config.yaml
n_head: 3
activation: "gelu"
init_std_up: 0.0275
schedule: "wsd"
decay_shape: "linear"
dataset: "wikipedia_en"
MLP neurons of a small language model. Each row is named by its layer, matrix (up: input weights; down: output weights) and neuron, and shows model dimensions 224-351. Each number is 128 + 24 x the weight over its row's rms, rounded and kept within 0 to 255. Numbers have three digits each.
Before each neuron's rows, "fires after" lists the tokens most often just before its 100 highest values on Wikipedia text that the model never trained on; "fires before" lists the tokens most often just after its 100 highest values on Wikipedia text that the model never trained on.

fires after: " |", " on", ";"
fires before: " |", ";"
L6.up276:156110134078132136124123118121120099125137148128074099119121161129133174121120126111135110104097146105160143172165132122137145105143100118165096097125115121155126096134127148099145107099140173096142116103108121082132150156104178110148128105144118141077137121121150108090162167130141144103137107119146143124127134131139114106129147145118137186067078099139146144130114128135089162140111
L6.down276:134118093130135105133172157111126172157169097091102136158132137108106114121056125154139086138128105097149150151137152107110104093144106107143155137152108107145073127109181124114156098112100083134158153135185125146139137105156161167123127102078095091173140098117141097111138127111121122171105102095131085133134106142090139158111125145115101128131103136154115124122124161194170120148156

fires after: ";", " |", "\n", " ", " \""
fires before: ";", " |"
L2.up502:138163077110126124161085154121125156138131131098093179112092117128124114131137142109125164144093162128147144131092141098127146119121107084166156121164147103114164172168132103098144126130134109113175144157134128142106162134116126117117106190179112136161114157137134110122132164118130145124148128118114149150104103123153141179133114131128144103143146116133136135170116120171094095141167
L2.down502:151123153140138091115135148132127116171086138120165095107131146197155118160126099113122134088110140146120134183140131130148104118185121131150120139107127152118116147123154153119113118152128102104119124099133129118164130138207117117137149131113116144084109137094102143099165138126099155127116130098097100118094111169140133127110104117157128119198092139129128122069165105071140091114155

fires after: "---|---|---|---|", "|---|---|", "|---|", "|---|---|---|", " Total", "|"
fires before: "\n", "---|---|---|---|", " Set"
L2.up159:087124133115140123107123116154149078116103135128152168094118097128150132173137124144121132117094155131132146116110118117105115136166120136123112120113129152091130123131165144141129124133165153115105156158133124104114132097154111152138145129123147143117136148119173114107117173130154120186149140131104136124083138115161122099165102160165140136160099068138128106156102125116099064156152
L2.down159:127161119140125109119161162170089135146124132134116132119153152150133139121110112144138124174126084142098116093080113141130109113131102144134119108130170120152136150117134111148128142148126113141175149135124163126096134098134142115137096116130103128113151136129135082112089112158131115094147124147143162141181122099109134113148164111136166160108085077137183135141187126112177122100087

fires after: " ", " —", " 0;", ";", " |"
fires before: "\n", ";", " —", " ", " |"
L4.up245:094114125130157151114110134112121126134174146174125116160082105127166148132133101111101158101089129177162111131135128152117145136201165115094123172146156135129124145088110138127107167155087145131118097123091119142151096082158131106102140118165126136152145164153104092133136136172134161131135134107108165090169128166111122149133099113134135093130124119146110110128116121135164118105074
L4.down245:083163169154129140117187114131151116131107126089149121145117157160116110129144094117134146136095123136088108127123106129126146123132144122129119121134132135179083120095114152117126149150123151155123129145133118153133129083115176138115111133106176147125162124136180127147174118072152125144151116145118125105133107107136145098091107084115130146128186177132147137123104119178148174136164

fires after: ".", "\n", " ("
fires before: ".", "-"
L6.up788:169153111127110132126122129134131139152141136156117133120139120108112137148131126142151111121112147121135144140125108081119096137152149165119121140123119152147127104079135128147107106129174114144144136167166104103155066069164178086165118118147143135094148125144120133143089124118118135109092121110189142127117171144107126145122141070103127149110121110125130137121138115173132090131167
L6.down788:108130146123170122101110152150130145141125141123127150142069120145084109122147176121109104082112150122164166122097120103111091101107154123160113163147118120097147126087123127102126093157113130125149122103110101132128126067147159171142120129098089103103080095116143107119132139105153120129156129085100152169143125132106168143122185135095130138150130130153150147158164136141134115086115

fires after: " |", "cy", "eno", "ph"
fires before: " |", "ed", "emia", "m", "ology", " partner"
L6.up1204:115155105148177109133129078139120108120114132080106122121140132129152132151122130086145168137076092152129147128123187151107152127109088120070095166133162086098099150160163115102107148138129097139115144167140110134128140160160145127152143099079143119118149075134116126107111148168112128118108130123130128155149163120151102123166126121122084078146092141163133103123105140108096122108148
L6.down1204:112128151115150093111121136123145161149097136116143159143098099110156166125095108138136112133128170068138120086137131125183105107147103102145158158115125128107101114172149187124134082091139135114111130130097145146102099081153170133121117172128143141119164131110105139098129136121120178126112146122123127077117148132123129141141110123104120069154140165158143150135112154160111129080129

fires after: " |", "---|---|---|---|", ",", " a"
fires before: "|", " that", " of", "ing"
L7.up178:118142117141145164130123111147094164129121165098142118105129095135109167087132141099127085107116165128114142091120131133111122139134098123156167139139180102120119119151146086131110127105175134151134089161076133113090166158158154109134089108118098105144115228100113126118123183102135169122126114139096137134124143089103088126158151121149173144123151171141102138149158143122133120092103
L7.down178:129107114130100140124124136132126080156128145160109086105097162112134088100134088151132167126135134137124148130104087124132138106099150093093129086145133131130133096140149133129145145111114152129134155153093112093139116105124142097140103138088157163140160118121092129132074132152126130126098149088149133125167106143117095150159139089109132188135172108160171134150183106126100136132126

fires after: " |", ",", " the"
fires before: "|", "-", ","
L2.up29:168139125113139155156119108116116149134093137084131123159137115119143132121109150158095140135161148139109109110137088144144155113110129113146112090134154137114114172152132148165113120151129177096136075150098140125144163094141108057107140135115055179123129105151138130140095113101147129091101171120111131157132172107134096119104113113147097105118142157168131150126122127171138153103136
L2.down29:105098085114122117139116136111149127141176090125143135148140146114138132176142114066119107131137109135150136172152114087106141150159118113112174138122123122128133111096133138155153129127131128123106113135171096106135135143124138150135151100170146103133085076163100123149140105134128159087104082118088106118125108131151094170124150133115114138168104117176125128155130136099103064167123

fires after: " |", " of"
fires before: " |", "0.00%", "|", " and"
L4.up1368:158106121117139165108134111107114136120125149119140072116141145095158094066132124100086154118158111162142145136135132067144113090160123142108124144112113102145173129134079157118098116135144128123136088117127152152142134154146095115116116120157156198170078118078091134137146119118132153133150139145136189114127122136113101141158156119137173148145145130145146125071157127202120147154100
L4.down1368:099125055143071119149133155117113147124108108140138097146145123159096095140096150126136123100079142115136150122140132151108134167113123126167099159096132096098173099080145170184115142140131163118142148155118102145137109144081149194139118134145128167166089165110147129153170135165094152156137146130125157133094118147140085142097069102157121105116158142109142153140107120087141184129120

fires after: " |", " ", " was", ";"
fires before: " |", ";", "r"
L6.up218:137167129115142136138089145123092125153145103149155110085133131159139109133186126130163108145112125115154134119113125158131121086149150066109135113130136085097145149109115117165092169131125135112120092097081136146127137095120176145118141115124091107117136146153125088154104134068105089131120124122142118160163114122135150170147139113149150137144158154092134090165114138115141112130097
L6.down218:136134130117112131115147110083126131174108197139134137162093093127122125135152148117167113103125145135121165150116120106130130181123126126108149117113156142129115169113106148118177096122129104147197129148150134087134132089125130108093168088135136123158210126127145099198160119160148145142169101141153127129104108129157123122129119123117110094146112148125097130123113139106092141079138

fires after: " |", ".", " the"
fires before: "\n", "|", "|---|---|", "|---|", "."
L2.up358:070153148121107071140128160102189132133104145103146170114124122133146114103120120134143140154138102125118118164099127122129118146142115156123111123099132126146127064165152144077152121073118144157143100133103170134122073092175130089069145124161157114149144146143184098094135113119098134150097131143130114103122151124154144124097159140093102153162101135126126086094151099161151153127074
L2.down358:169119125141146124123112072141114138114145112162133109136111095152082116148128137166125090101094106122120168078119163156107130135111122136106137125138162089133150115151117082149157140163080160100144177152114093131125113147135101118156123153097101135111157115091105104134096101103155118091127090132102148179135077082089126144106111147183116102147158150124164166095133138096088115127133

fires after: " |", "|", " as", " medal", " third"
fires before: " |", " medal", " third"
L7.up1192:109134132095158128158140122101137119118151159146095113164120155091099148147144086101106141144151138099168149181138114082118088111147158143173084097112160140125139138151178157139108138063123116139133104108137110146105137144137138145104110104160133060110144103172103154122120108123134113123112146118187112101130111146149095108148137163186176109160107158158100108178092132140130140130138
L7.down1192:091141153140116165131133114172113157124127154131130166127121112123132107106104132114099124147147133106131104154173177143156101113138079116130139139185156126110143135096105141098128149127153129124103109174140157104128132095093140173169139116110130138120134128145163091153114092122126126152139100114105126130115121144118142127095127085103124126089136105150142100143144116130134134145128

fires after: "\n", "-", "|"
fires before: "==", "===", ":", "|", " of", "="
L2.up805:122136097127145154123147147121153122135115142166123110139144142141086107101096118121162119176127142131102091144131078129152111071104137127142126113168105138117123126158119142162113153130150107138135115089146129107117126150175163130102144149119103112131125112130083122107142082163092113185185131096071112131117136170110130096123144130124111139095137142096090118100066093116140145112157
L2.down805:129116129128094150117154101143120133120096141135095133103155103158140096170149094117133166128116091164141143082136156091141149130133163153142124159174179169144169143141163096107138163120136156083139165115098113128134169153130177086152124151140103139144094115133145185123111112094129121074107080099120118096146159118146082112143121101161153136101138149111101176195170072116127161125107

fires after: " |", " also", " was"
fires before: " |", " as", "30", " in"
L7.up322:105153105132112114115134104147137140108154148118164123155131131103138160106130116114156095185122118159182164126144118093132114106109106086088120099154153151139140095128113131168156123068121130155151088101098125116116168131169157146143138156118113105135126110135150121129111159143124142147108101158149123189147075131144103152177131119099152136081116132199104118165134156111078130091152
L7.down322:164078110178119161119138139144173140119151165141146154147131109120070105148095093135079135154114144152099109119121100098147117164122149155153122104138144135116134125130159116127108125183131117132122124116161129138131140127087130113124110106129120130118089134124155124142150149141092118081113150099166094101117094099145160115103105087142146139151173104090186090162111130142108116126115

fires after: " |", "|", "\n", " ", " the"
fires before: " |", " of", ":", "\n", "---|---|---|---|"
L4.up114:106135174111107171168131096123140153143134121115139096102086150131107145102147108153117122170133066095147098156135154151098120103147052101146196148158167158100154153146132118161143124136113096119134107137124094166153125122123156097099088164167127138160090162170087163159148127117112119148102123125135109100136145185116151140092119126141099149077151126134127159126132109149174082066115
L4.down114:150144136106126112120133107144169138089115167092134122140141132138145126136104119131071110131097123131143145144108125085105134196140123188153138109166116145132119131142142113146121127117121129118139110069154085102090100146115149146093144132126120085128185180084153108127093151141159139148102174108121105113124146078129059123082166118147114144165141111115172111140092139105109118101153

fires after: " |", " of", " and", " to", " the", " is"
fires before: " |"
L6.up201:122126141105144161118141127116114115163131143098158109124154126151122178147122157112158180140117174103106130128106087129089160133109152092119134125136167097091110136153122146154142135089115149128103156123144112118122122125102158105125145186131102089122102117108151125126132130129168163167104127158155128124159104179165148116135123151152148120111157109107122113116115121104156137139160
L6.down201:124115147118133120110072143102138147161147090106123134156151147141124119148147131098104106155160085110133140141112160116104114137124163130122116153125149140126157125126146155131125131141144134165139117155119121112107099094107143101150154136082138127145122073169152149145130117092170115123152141149129186132103139150103088108104077135108122117114149158126153112122113125106134128124124

fires after: "\n", "|", "|---|", "|---|---|", "---|---|---|---|"
fires before: "\n", "---|---|---|---|"
L2.up1169:104135119144125149142103119122153088124166107123107099144142116150115078140126091170129143150144136116177095088109102126113114121181147131164151105141139116144123140119129139092126140136144142155137141161136081126090130181136155140079150137105131131111104137115128118127077104146100110142138073131129115131122129119100142109098134117112151091103136127153175126102136109126119133134150
L2.down1169:106141118148119099078101097136084113125101107151124129096124146141125144148097190115170071133144135110126132124123099144114129136145117127082118100093111128147120164137145077100097087150127131150141060143142154149074154144167114159145165104090134118106112125164164171165104150129125137133112102153154152140085149144173123132080102140118099131129122133106124139122157119088086146151110